config = dict(
    activation='gelu',
    norm_place='pre',
    norm_eps=1e-05,
    positions='rope',
    rope_base=37200.0,
    qk_norm=True,
    tie_embeddings=False,
    lr=0.0105,
    lr_mult_o=1.48,
    schedule='wsd',
    doc_mask=False,
    train_tokens=1026000000,
    steps=7828,
    dataset='wikipedia_en',
)
MLP neurons of a small language model. Each row is named by its layer, matrix (up: input weights) and neuron, and shows model dimensions 0-191. Each number is 500 + 40 x the weight over its row's rms, rounded and kept within 0 to 999. Numbers have three digits each.
Before each neuron's rows, "fires in" lists the words (lower case) most often at its 100 highest values on Wikipedia text that the model never trained on. A number after a token or word is its count.

fires in: "with" 23, "of" 20, "marriage" 11, "named" 6
L2.up1071:466460566472588456550443503474557495534490448591483471503478524441513509530531586550487484500528458459533497545539459426465471476559378462453528481447534453501503497502526486522479434544520472496449524535435521552529461483434498491484526475495503514537500478481464519581532511492435483518516424485454476557526537526552560507434484473538495475459470531500455459566529523481539476449485561430542467525453589578482483466468484524495492475485504482442435478499547488515489505440566443465543491559489483503447461578424486464486599483463504510444473544509457524561485501552516527480

fires in: "later" 14, "also" 11, "before" 9, "while" 7, "which" 6, "eventually" 5
L7.up972:524442342458470507515445500492446498512532457540526445466479469505552505493507473517483578524524488440524542502562523502501502464561450487507532558540517576499501478510497524504508532430531423448517520486428419529493522548467464530464559453495462546547438536463477559506446508492467459424502500463493494485507458550466509456504457534472532415531514505541463491499522485491468519543560482507508476558486525514475499597493538486454492495541517467516506467461542507554544541454467501471526460497477435475461490474533485492511536499532523468515486520459560454441456526500516518577

fires in: "in" 20, "on" 13, "for" 11, "as" 8, "inchi" 4
L2.up921:524568529471417497493498489477542446459508511518465489462506486536550469511492408449550492527442504460453496450502473486487476450535530526443427544498444534414547512451470511450442457497467558540577464440536561502596631505449494477499588413452526527464539549482542504498527571488538489461504570492488567540522487458430461453569490514502535493505416445585494459483467477484495481492466507500477545467514516552515548559454540507498470462478466461392483471477511470532454513499421455542492450492525531526498560544449459416443508455527485544559473530518452496523487548519507526433

fires in: "both" 32, "between" 19, "the" 7, "four" 5, "secretary" 4
L2.up133:448510516464472486447500554504514439545470504458466467499501439540509473535518507518454547537504588427503439552496538513466474457436499447516415490542419504473539536492500574492418518482486492429529551543429470508459529499532471454538536555519475449558501437463525537537475539510531540491532515517558458522503514403458495553519502531526556496561515497528486463492516521480476521549484483516521465528514481508552494535494489522533469523468510441461488549556463469460516475427504504507530476493516511520459509469476535463551506406573527471519483461510474564527512461466482511438

fires in: "an" 44, "brigade" 7, "brand" 6
L10.up951:512498517546495446520555461554546558493438444572529589438472454436533546494437471468462469480502479502574447550546499476466426531495496507502522490549515497495531482479478463469571572505491552424564511524501557549546497483417473561516498529556534482483452515495509498494464497459510499478562496437438441427535541422471473495547519508473492540498536435506528494497485479405507475486501522521569491447528579511521490490573481478456507492434511501506528511467490475513437467493505511427495493402534481553526410540469517464566497459514434544429511502435475546577553517484478487554

fires in: "then" 30, "and" 13, "also" 7, "assad" 6, "only" 5
L5.up706:486482460508488510440513491492524490534547540438469525512511466533632518517457457492496535484458504488526467555565466411518517488495485444502488519478492468527494520542525536506469469527491506486467543502448455525449509476486514599538557529555466527426509549518516524473470509561539586540506513499555546470416495502454501566483508533481494481547553496446551570517435583530552472460512564470499496523452496450396497544593499525565529517500516471520498485549419415531467490578433497515448486514500533454510529470473545490533483489500479513518500523533478448477483512539482526490

fires in: "a" 61
L10.up755:492550518521543538499555476529522506421536487448460527488453538465464566548500445479545499483487505439476486432518453441484532466513505505496477504523451500548549505468536454465484513549538531469517513477504491495498462517495505406440501510549506463527502523511527530597516569517556533530482519416547525500510445478531502490449521560470470525539514509547499524558508524469434514464485419515567521392580552499553556495499455472500507457512488495522483550514492551518492552520541488462488489501515480485568467448584500441439535492464521469429426456482463500496426415462508534509

fires in: "the" 20, "one" 11, "produce" 6, "physical" 5, "increase" 5, "that" 4
L2.up427:531574587483471495484522492456519537564472513486558436460446421464451510579450463492464493559540559521451482525519464499448476515536500449478487492495502462426479485432498420508515532482398582527511507517485478459532471525526550450504518494476529507466524471483489485476516463502513540490555448515528448519557419419484504518530523583514573540430514435502596486520474482487485497475491553566501446481492512492514472464487510550420546430480418529517499488498507524594541525440450592486531507548551517585442504522479503566464563542485514442533558485459516595455517482511531529459

fires in: "its" 27, "her" 17, "his" 11, "what" 7, "same" 5
L2.up891:506499494501523465466475572525583575523475466536486526521487509472542510529532550502458422546481504419482505507536594526444506482512477508506544510505497462558555480471482487437479486546455466439439531545459492480471595468459532482528448522515453563476529438482550498447512454544515408488541468488504496531446583486518526498557478555501550583548596416551520558455514495563536481490570528466573549549496541456447513479571401570475499507517504518521492493503469462438487575493542504519509506442468464526520482483475525496502475447495489507539463523525562508486496501465489502512

fires in: "not" 19, "also" 13, "never" 5, "often" 5, "only" 4, "san" 4
L10.up1062:557494492454524512484506497454480447540515537499481474446563473555473512447517489464412499575510507524516529477557446513479508514501514498525482404557559567532517527543442493467528465538488494512463483536513410505491607468480528495451548525536512584506497578457535489493462421500522470496497502450569550548482457533498537459544484505463555489512522525488473511481475565510488518569433541484437497551596419499443512447495469506513577478501438491523469523532482481509467500506528493515460463472467453499475491514495540560551470446509472515514499552498493462562532502432472550502

fires in: "this" 19, "new" 9, "both" 7, "his" 6, "entire" 5, "each" 5
L7.up342:511440472513461617540442465482458513532528490449403501511492461541417513523512457517525513567512488408553478496537575480472474587552503521581497550464541506493492461486487487497466497430477495540491482439457482506549398514495503507522621440478551544505535538468513524507498401504508510498439479551494531501530489485496540520477460565526504517487524451550477472499498547517546493437480481521513514452466495458474435490525454502430524498537496454515546564443561524486500612487506455496523554548531567489440465488518473511511496487528566496475516517402460513490471489618518521493

fires in: "at" 36, "reached" 9, "attila" 8, "until" 7, "attended" 6, "studied" 5
L2.up516:414479495494529487497399544495539524514498531516459550507456545491555516595523460516484605487459418460409421481483440524559467456585509437560467458484456483483495552474547531533570461480502570556478505510514510471502518510530497550509492532500446481576464465569508435532496516521618532486456523487552498551519454495559565458515514505478409439522499509533467506524485567558510540491502462507517518461460554572538506425516505485512480517448492462515469463468493536528473445428513465525519512499470477489462523467508464596499529539509497486498531517450483510596521493509528427509

fires in: "whose" 16, "the" 16, "many" 8, "its" 7, "methods" 7
L2.up976:537473442505521534475503490480502485482501552560513497486499503608501497579468487517461534549451543467483520472463548493468456534449513522437542473495525485536542532520565494508464550500516519493483479540459445493420406485521565527488495495440515511485541529532515432521499443505473541399513499477551573482544490448447480465478569454515523497495547467492523491491518563512487484543527582571445485506506531543469504519451495488451466485561460553498472536539465476522531505496472505457556513464450486429506542496556526560490494477468501504489514566485486469503635471453409531554

fires in: "the" 38, "of" 6, "ft" 6, "to" 4
L7.up821:512467551552421599535453466517488517515559540542561516472514458467450453511444491486412539495544468488507476461444508384499532529487517479539476469512538467468522559507417478420471504467486562487437516437519465541495505487498512544506524415529472492526503516512440507481518450508518495499553516488445550490458446519469543415445473545504584514553519500537465504488476523503513461458505476525509421554488484453496507527484529527488534502442506535523577485481519502577535475484524513553512444526503505552486532425533537431509494521565543450410488461470559491514567504482537519483

fires in: "which" 35, "that" 10, "it" 6, "officially" 5
L9.up905:522550509487523472493492516481442538571543489494516466435520509514524465473544575495501497568522459420468497491483480470588477498535508479515575570537524530515494536511442485563470518532558428451530509459483432536525516480475508504518507500574489523465523514474496482498422518495445518456475512570497486487435525541519497480508435507512442487543400450507487493553514492459437419472470464486587492493543440449460489587497509500500474513547471463470571450447542507531436451555479464504435474467493469520480503479506425472478531528456446435470487489442544462500574528473466581477

fires in: "its" 16, "whose" 15, "their" 14, "they" 9, "that" 6
L5.up130:505457496445496418540515562461484448489518577624498580500527522520509463505451593469498504507497484499517460465486487475485442549622528461539473459507595551590545571439541504486503463533514504463501473492480511537526509401483442515532501506512499569526530589539473451471521525610504439451469528513482500547507439553524531520502431527514510501499531506513450418520448444546575491495549492466500441555473563560536446533513495524489447532555427497479422547542550470566491443602542502431483481470520519445539505535502546524492536453530541505456475534495525516447469543527538432526

fires in: "in" 21, "to" 9, "outside" 7, "around" 6, "prison" 5, "southeast" 4
L2.up729:506498538417479525523456513451480474509444506543516515508453517441555479568500509496500493499443502532509501525463458548502499430457506496456488500419562512508436503514540512499557584513498485601457548439527408430510506565451456436454511462496508452474507464477426488547522561604506593501520458582548448576534490493479464507528521547525515476465490482560454509468482569503522523510457517502544500552502480440465565420468471496507516509505524500539586523560483484539463464573464449496472491549445489491485447528569566605458528459504488466496474428473507484544519468512513456474

fires in: "a" 52, "de" 5, "response" 5, "this" 4
L7.up472:422443480488465525521536493472587487501510380451520529531510515517537605531506487457421533435530504494552523516483518473462457507441503505478504547473484543492484474449419507471495552518522394493556512599430444467515426578493501434490498513534467524500500481462581499553463570565495517529452482483487524466495535455456529447493416549520543574529512475525467555471516445507421498577475593543529494535494485564519506502475478523455500452551481499476449577521487540470555544561423594523551444469546546496519464560481464512491500479536516418493461539498475496463473505539535494462

fires in: "the" 40, "it" 8, "they" 6, "most" 4
L5.up855:581542446543544487482591452487551465417542481509451551519490546509492478466516531541478485465499472506496464473547486471437492520488473517495514565502437469501438528453519455529533490502453481539459482484454550536519469487437621501443509487504498516522439510468508554447565406468506483476530521517490512493496470478529446530508484534528502461531513585482456484476494479479448481576499466548544484583482529508545495511600452505545463509484523521527526468551512413477553547527466510450460520497481466496519429443493489491447527488510511452524462562457509543419529448534524424475

fires in: "after" 28, "in" 8, "during" 8, "for" 7
L9.up999:408516516509488430432462519450483511485500531464543506553538444502495502523542446522531513499577520470499494433539533504437562407547507549564515529476523458421512438477522561500520525531460477465557547543448463450501470435529417527454520487452568457480461477524531508442530507547411487407437551475511547456458511509499519468576505445516454502495547474504511537533542500518450516494496535553555449484457472512497533509533497475460507411509562534526435505449397463513505524521507499434513518470497466527470558481447489523531566549530494530475530522515505484458522415437477497510

fires in: "the" 26, "with" 9, "among" 8, "as" 8, "a" 5
L2.up27:504497435501525442464502512580520463451569581494537528449445452585528453573489484440484510503445479458485497508447565503421527572502484467492492510545529514457502473510495547513512460456403499488520493499486549535384577455490577487538536504411455452571466488432514571416486497487556532497426557516536500528525432484440481512459500492499535523551469436525492460553534600520457518492461514508520525557421452505451525491474576466494515495468507465562573587511473474513485524555388486529545456549520531512535550547497461467467528450539531507478518433433495444547491566530430513503

fires in: "film" 34, "series" 8, "show" 8, "featuring" 7, "feature" 6, "editor" 4
L2.up1045:466393490452483425553525550500518463514541501502552462569499509504551541559501452590486485425484523537505474484496561496521481435515504503507478471548457459515542537477536472487519540522522525549441642496549527517541509522501527463507455422526476486512483463452496437521616492441513533454504447514445528542455500470475523500445508474461476505495474455530477503464521483508484447498527549472464422507560550439480475467509511481531459472557525497405437534501470531538530551498431530458443541519550494462546453472548517479507460533493481524440484486470549503499525570489490492488

fires in: "a" 52, "major" 6
L10.up545:491522585493560505522498524521553483451506473494556522539462443530525527523564465506504475433513618433472466449553544503531447467512517401553469552472483494514509436487504517468538539484524501490543500471462501557452457543485495523483511495577601498508486486490460415459490470478500448538477480453518541462464476501466533464442478543520548544573517530533444503535472495478562490488512477537576530519514550507479509545540534546501490492591560506458417548500522553520509543487506498455469477494494528455500532433439559545451481414423506412529498451418517504503451397536483468489

fires in: "the" 18, "where" 11, "that" 9, "when" 8, "addition" 8
L7.up34:560476504408499459565495465487579532535495555534469459526445401523515473524419482574489466518510544513490392529491569561520553538427475478482537493445445533459464433479508474451503460504469511438507509527474514577508441528480460540498478489568547566554507517482432587518483491536475577469511484537489515468517505428530448514502495510570457567530506442542440485447537488547541592525464490471485527515547485519510490430546481547521503529510520471487589520484496497493535509512473537478498467503512455543450541494500534561458503480491500537572456519487571504492538520454494503538

fires in: "of" 26, "before" 13, "medicine" 5, "war" 4, "medical" 4
L5.up988:435548508548590446504527474507485519510442419533490478389506529515483488466475549512545520446413447516525487493503443488516488525424463501514513486497535464477500519563495469576478503482531530536503544472534538535522477466480473566555538471557562452494539516447497508536473514454465438479479531473557504544507441543535535516452467520485545522544425472449417545476469535570554485474533532577429444487497484502554525530538501525511533461458530493609465557517445476504498558429488508466582463559533508509473541567557482608507482527508524492466420472451429502500480547544490512496

fires in: "an" 78, "animals" 4
L5.up991:497475471515487551468517517526483518464507453534509506520471501451459450510599472516420424551497495499476455450510524502524567533497533582498425457483534504484501522500497461498487565469481547492489574539537452485559382447537501438547516554477515554532473504483513452552508530538485430439523560479429498553540469507507455415572432516497527520491512460485438456525478537516485377489489535531535498502488497501544442503522525463471495484444529514544500477562490492490502435484479509512447541438513543524503480476489434515451573427567488452390498527469510450496499475492486504479

fires in: "the" 36, "at" 9, "and" 6
L10.up694:512520508505508501440493604527497482489403506508468487470523521475442514561480520548452490552534438476440550434476436481442547473532428489519483426503511466540490458438499502483462486471521450535573490456490534439477557503514470543452512577488500478462533543571462495455512519512527522538556499562549495440530496458518519511477469504522496568449532483476531468525511491491515478434545462448544501467466513488540449496493468417552501434501543368505553508459460498458553433526553490526503505428492417466483478499477505460482478473490487448527568532509446429521589549523513580519

fires in: "an" 42, "animals" 5, "gk" 4
L9.up855:533492497448525508561484492457582471479498528536478512503443541439605458471518443495468460456496558417483458453525467518444489474497515547555536444409601493520516442536521470461470424502502529512490469562536546500522523516453469477457492492502536464543443470545609439486457465566491392487470565569517496489488596457472520506487521438533529522537496462516472492586482495424450423476494471436506497496440490469458500550476513464548493524528534550478485498457527503556519538492481545517523432470491481516497492455542473526514545532484505544591518510403483541494415446451504488462

fires in: "that" 27, "which" 16, "whom" 5, "t" 5
L4.up1106:531501489542541476431478521495461516493474499499555504519580537457506435444474445480499471529486450493573490446531558507532383506524540491541585507467505499514535475531499512504496530529452496557536529526540407514475482488473447454508580429474487531461440463543508525437469449585523491509491460455506508559438498523479472465506505495525514468473449472547540447564500478567442519458474440562517455474523590567412515530505411500534473563563480485471525530479545462455492437417477456477474485509515502589537500470483446489481484562501465501442424474483531549498473489483506468508

fires in: "an" 49, "the" 6, "anthony" 4
L7.up884:461485451564496543442528531485485508561524497581532500484428503461490478536497590516517505443426499481547576476505473560541508503462482458567564488521506423545500462501466510424467464463442481478480487456493516459525540491517471477529447486523537499530469425505472507481482505536516506553512534521525482509556462404482486519489457461496505490545511482537432529495461488548530537475540469493493443521449464489528461542548497541490486523511552507497533541520475514453510497545546492574524554518539500527574533591492511464479526491516522638479479482415480446552454468526562569541

fires in: "he" 48, "was" 10, "she" 6, "becoming" 4, "hematopoietic" 4, "him" 4
L2.up656:531484543484507482483577530501480514453506505543549518526486520468504449518527471435471551531468464519428516480485526521518444496562474460439458507508554476528545474483521542560550386459482403554513523501555470503503477513509567489491457498605443486445550496508470534456482446586505466509526465502523510519492453503485534499498479467479531531488502466559479479445514532525525476516526562492539551467488476510518484450418549549474514470505471434524520522493507470496464484422489521561487557548508501506441502549480539441473493596512514491505494478462548475504456479527463431562

fires in: "first" 26, "final" 20, "one" 4, "finals" 4
L2.up65:521513531557545514528411506509504488505466482448507532462474537435484472505541422461492502523475540469563499570472458416487482525464500473520497559518510558451519484470512492567532478516466422435503540493568530513465515498552517585519509511476492450493540549542487533501529487485586475452548513485460508444536471497530548521546524556462565471491510505533500500511451520510405605498516498468452455462543500533441564532465516470509484477481453492499541475548577530471459481475573478546529471551526505535451521485598456498498486483491476555530541508483494508513443525460541478433

fires in: "it" 20, "two" 19, "album" 12, "on" 7, "band" 6, "they" 5
L2.up1023:493458488497440482499515476523537441497532477522520517437492509459512525506431530569551569466506527507551520483520561538518555547532545510537488479477440524460452415555516478512493375561453512472480460457495468475546465484449467488460513514609479486498518576530469555526495554470489515437479532460438495488520505492509513600475550525505495472536496497557537505522475467565473502544399472605512481547505538507547482523544465488521542532485472457461568466568407570438486426502508447495475505520506509458449540533486518429479514457408542462465531498488439516499526472497522518561

fires in: "of" 70, "fame" 8
L2.up952:488442524499496487518484525455521510539468497502430519504522582468549431496551508467464458512475530593500542512465534528515509464509550524466456476528548494499558529468476610446455462481546572589515430499524510526459527481491561507518568564522540460458526499513509484522433506544483555491504525472462468530414555510494527461524532484501551492502445501496505440598491538536522466521526477520482480526523507462500537541497508550503493481514477473441516487454502466557502595445455434547503481559474536466511527555451503479504515478491526470527394496542456500504557577555516515522

fires in: "he" 53, "health" 5, "heavy" 4, "hematopoietic" 4
L9.up611:529532470498529506441559468484458445534413462500542538460543495582493509592487460452484559544504476461471394483553489519502515437519589470476519492439489524516410522475506528484563507491438553577559547500491457475549454505515521530522529536600517514486465575533505466439511554574490425526478495532449520436491472577480510446494483460543527528467480448458498505492524491410464523482528449551458498480507557477453467460547576552507483487463508481487492499561490535572488544437455532534480527476528500443513424517521554488515480580473498488479483489499494547524539478516534453425

fires in: "the" 46, "31" 4, "25" 4
L7.up124:526471499506429537414498529500503485494514503512456450439559577531482490468520504460479532531509477501468427497455497453499452508487532468535495570526527534513507481510475460521559442409448517435618488504559514543549544477467522485458488453488493566457483542483574478541440567513532587507496476503483515480468530479476478465474528549482524500515473552569467455487432537394444502414459513499519520498483524508517493532554495476550522514549431487458469504464468487479547560533485485528531473526482461451524479473494617496435518504611469484517419554460511547533421487505558569501

fires in: "an" 48, "husband" 7, "in" 5
L10.up566:522529511524478484511484504564527454485520547481468509521471502397536455503454487606463498509484457468582517437514497448441526498485573477469486523455448563476461505426453571516549468408480536474420538506553477492529457552509534474526478519485548442482525486497601489516518507452546447594488469457475513504540483508528462521538525483561501544410490467465490504540516561532513473522410511482494552451469487405439461559563483506472513484482520460529498377511513477572540503452510499422525464532511532488528417493560565495483488505452459505411568600507476479502467456399553546518

fires in: "in" 26, "made" 21, "scored" 5
L9.up1060:540490506451461495479571464526492518511478513515524460497513535452584504594501452545429468522484521508538535431437403518525416509465479524492473532524477485501474458538526539487502480542529507471524446458502418528510480439533482529482542469454522458528471518506497474431487522503429506468433505526559503438526475516513526499485424508484512500476505425521476573471577475536494533539466493534545494477530524462434534469500447480480514518499499525534480505473493459503599543538535479475520471528503519522443512439515541556480553419587453602511451486523452477537478497466512554532

fires in: "and" 38, "have" 7, "health" 6
L5.up501:442464486470483462487457500521521479512483554492497491457462515540586524497481455537505566451502464391459520487465557511559555419544496479528483541488443484472500497491495423543612512508544535483520479501522516415588481515492461532583521479526492574506594470471476492492508459481516491519448570523507600513487503596485537550535454484468507477480523497454505539467449459504507429570460504442438470490481559476518489500523495510535571419535588472483541463490443475555533529565514510521534512462442508444466455534546539558458499484473479451503409506515481523463491505518433507556

fires in: "on" 18, "that" 10, "in" 8, "to" 7, "up" 6, "first" 5
L5.up92:499589571487434511463485539503490481515463475368454523506484549484550509510454517470612566561453520441499576525512519522508516459519466545461417546498481450526526544511503503500462519563517483541432441511431499444507481505529503499614482516483507508492494504520467418537546488517562473457528531470580504548478474454454561512491512451549525477481486503547552490507468552455473506487537442520541504426566471523481527531527565479442428488458565566464557498594448481480519577499497548540524583504488484509608455485522557495532582465517440492497501463532534496539460526508569459549

fires in: "total" 15, "despite" 11, "record" 11, "population" 11, "squad" 9, "attendance" 4
L2.up923:531453517514590458458494479475539477500527475564485583484485493411540454534559519539453527503467464539537543531504528497393466409491501475541530564517448512472507514473505499543473491560459579518552522482540469495495543451506529583555528521582483495432476441540561512509569503463484527436492510531500455505530446459546562475496516508555531565436497529510548463498486486512440519452417523492512491528502440488508470495485482541439403465515482484504522544547458533521434508549518529483550522506494475558457528529523498531464538517556449514517562489443476493520505472520458476449

fires in: "at" 19, "august" 14, "september" 10, "feb" 6, "may" 6
L2.up930:481498599560452560509541544467521505485530555443549581509511503504423453526533496493495466572505504527488488517477567521449489472503490473473456510490474467528480534497448499560488500565525558507507519510503532477434483476563518482565424580558537564512575480508504465539464579540555508466479455476559455510478523447443475523527582480512501513547459476540559558507497512518494509498497550511553538516493524494501484476515506510576455506546529448506472479474530503563413501478536457500473411491541544485416473616558540521498570462514540523497484430459540488527505556514437497514

fires in: "a" 87
L10.up643:521546551551534519507423450504544410540474470502474570567531494524519523523464495439458463452506538518433478495430481453538495509570546434422504431519512511491477447524547451417458488571498473548511439502505510472422500480518494498478452483495468511502528521504442489392505513523513517567497462514425494512489520551464476497549531516571590518493503515523477490493468503432460544525534565507498477498460554486501492442467471481515481489581442476479513492435526573587475547546486408487446444498513506544494481471521517583465468539467461563450481452439452514568550529524553448478

fires in: "in" 42, "since" 5, "also" 4
L2.up1031:560492511547464464510487496518501486536510476497482478515470515463471515493507474586509464584480483485563470576450591537525536432528508506482516524563495545386398479492511575502421585557463453523495515441501514466455560416515506499541508477488489510530495519418543477506434475489471460459473444489516502456515491446509548558459560490536495495464513508521470498558600526507547495522476454549554464506538430557533487494547494557487505557421537538476534490571491515527561460491466454427458500406442516433438470562516554461558490469490573434537604521501542567508467463477482443529

fires in: "her" 56, "his" 27
L2.up521:523501511450439489465482498546534500438481494532463443540492492455455475566519539509562465524461572482513453492476579497491545464500470479479492469450431489557492545496533484468406439514466463534478479495533545538473486462537474405540466478476538457500568456487501516514529538475536474524446484497559456474526527503483498543583518431473487556504529468522497576503457478561462503505548504479501466457477464464491443462496495521551561542499481500470467462514438425506495577476555491482515359478443498527455468496488505496566507448465459541518517453476508537523473448492530502592

fires in: "the" 52
L9.up638:517485515482509521461456447438473469554468552550515538393588535515445506505531481480458513557423507492525442516503498458449481470452566460460530505399511441475504495420523532464538455490466540525502538572480442573507559485473432446467529475433503533571485575479465488478488461500536529607486528457529440536506432528436509509519477541498513457472515523474500452502495515499519532509393415489520507512513489516458513545496550503510578470459496472486512547492545511511462543491528567509447524471461450598442473400479512521497529476518507508528406485522498513536476533451519515489

fires in: "a" 63
L10.up456:480479507503493542472533453538483480514477459453479467476452481537562504522527521511461472437523502531494459545513460452528481507508481526478455497534459458489576518459552501494485454517498464433529452452528442467526517509467509534479429508492530474566496572492561508406535500476487517530530512543522512534496424415529509514506494635553527526538594387483463569556534535555546494526520510555492485491510488457469510525466426563525566590492508529524508481496519527556400556505537476529462474541586528464507538471392489529496549568500504490472477481560400497464481506475521511558

fires in: "that" 32, "which" 12, "custom" 6, "who" 5, "what" 4
L4.up162:549513550553500456510478558547447553466481512518535471577544485510442519470432573479432515494450487431612504461618413480521474481556539457489462477464494525468489491440438480498490533508494549449481605455457492542542505493415494510578552559482444515481452492580501453513451483529580529494514537485474537471502504498503503474512496416509546470503508550437462489494523461492528497523547452548534512469523588477543521496444461459470493495598568542425526518457532459473472498541503519528514520491500456513499560486505557499568536513495514520512520541439584522537502494496469432517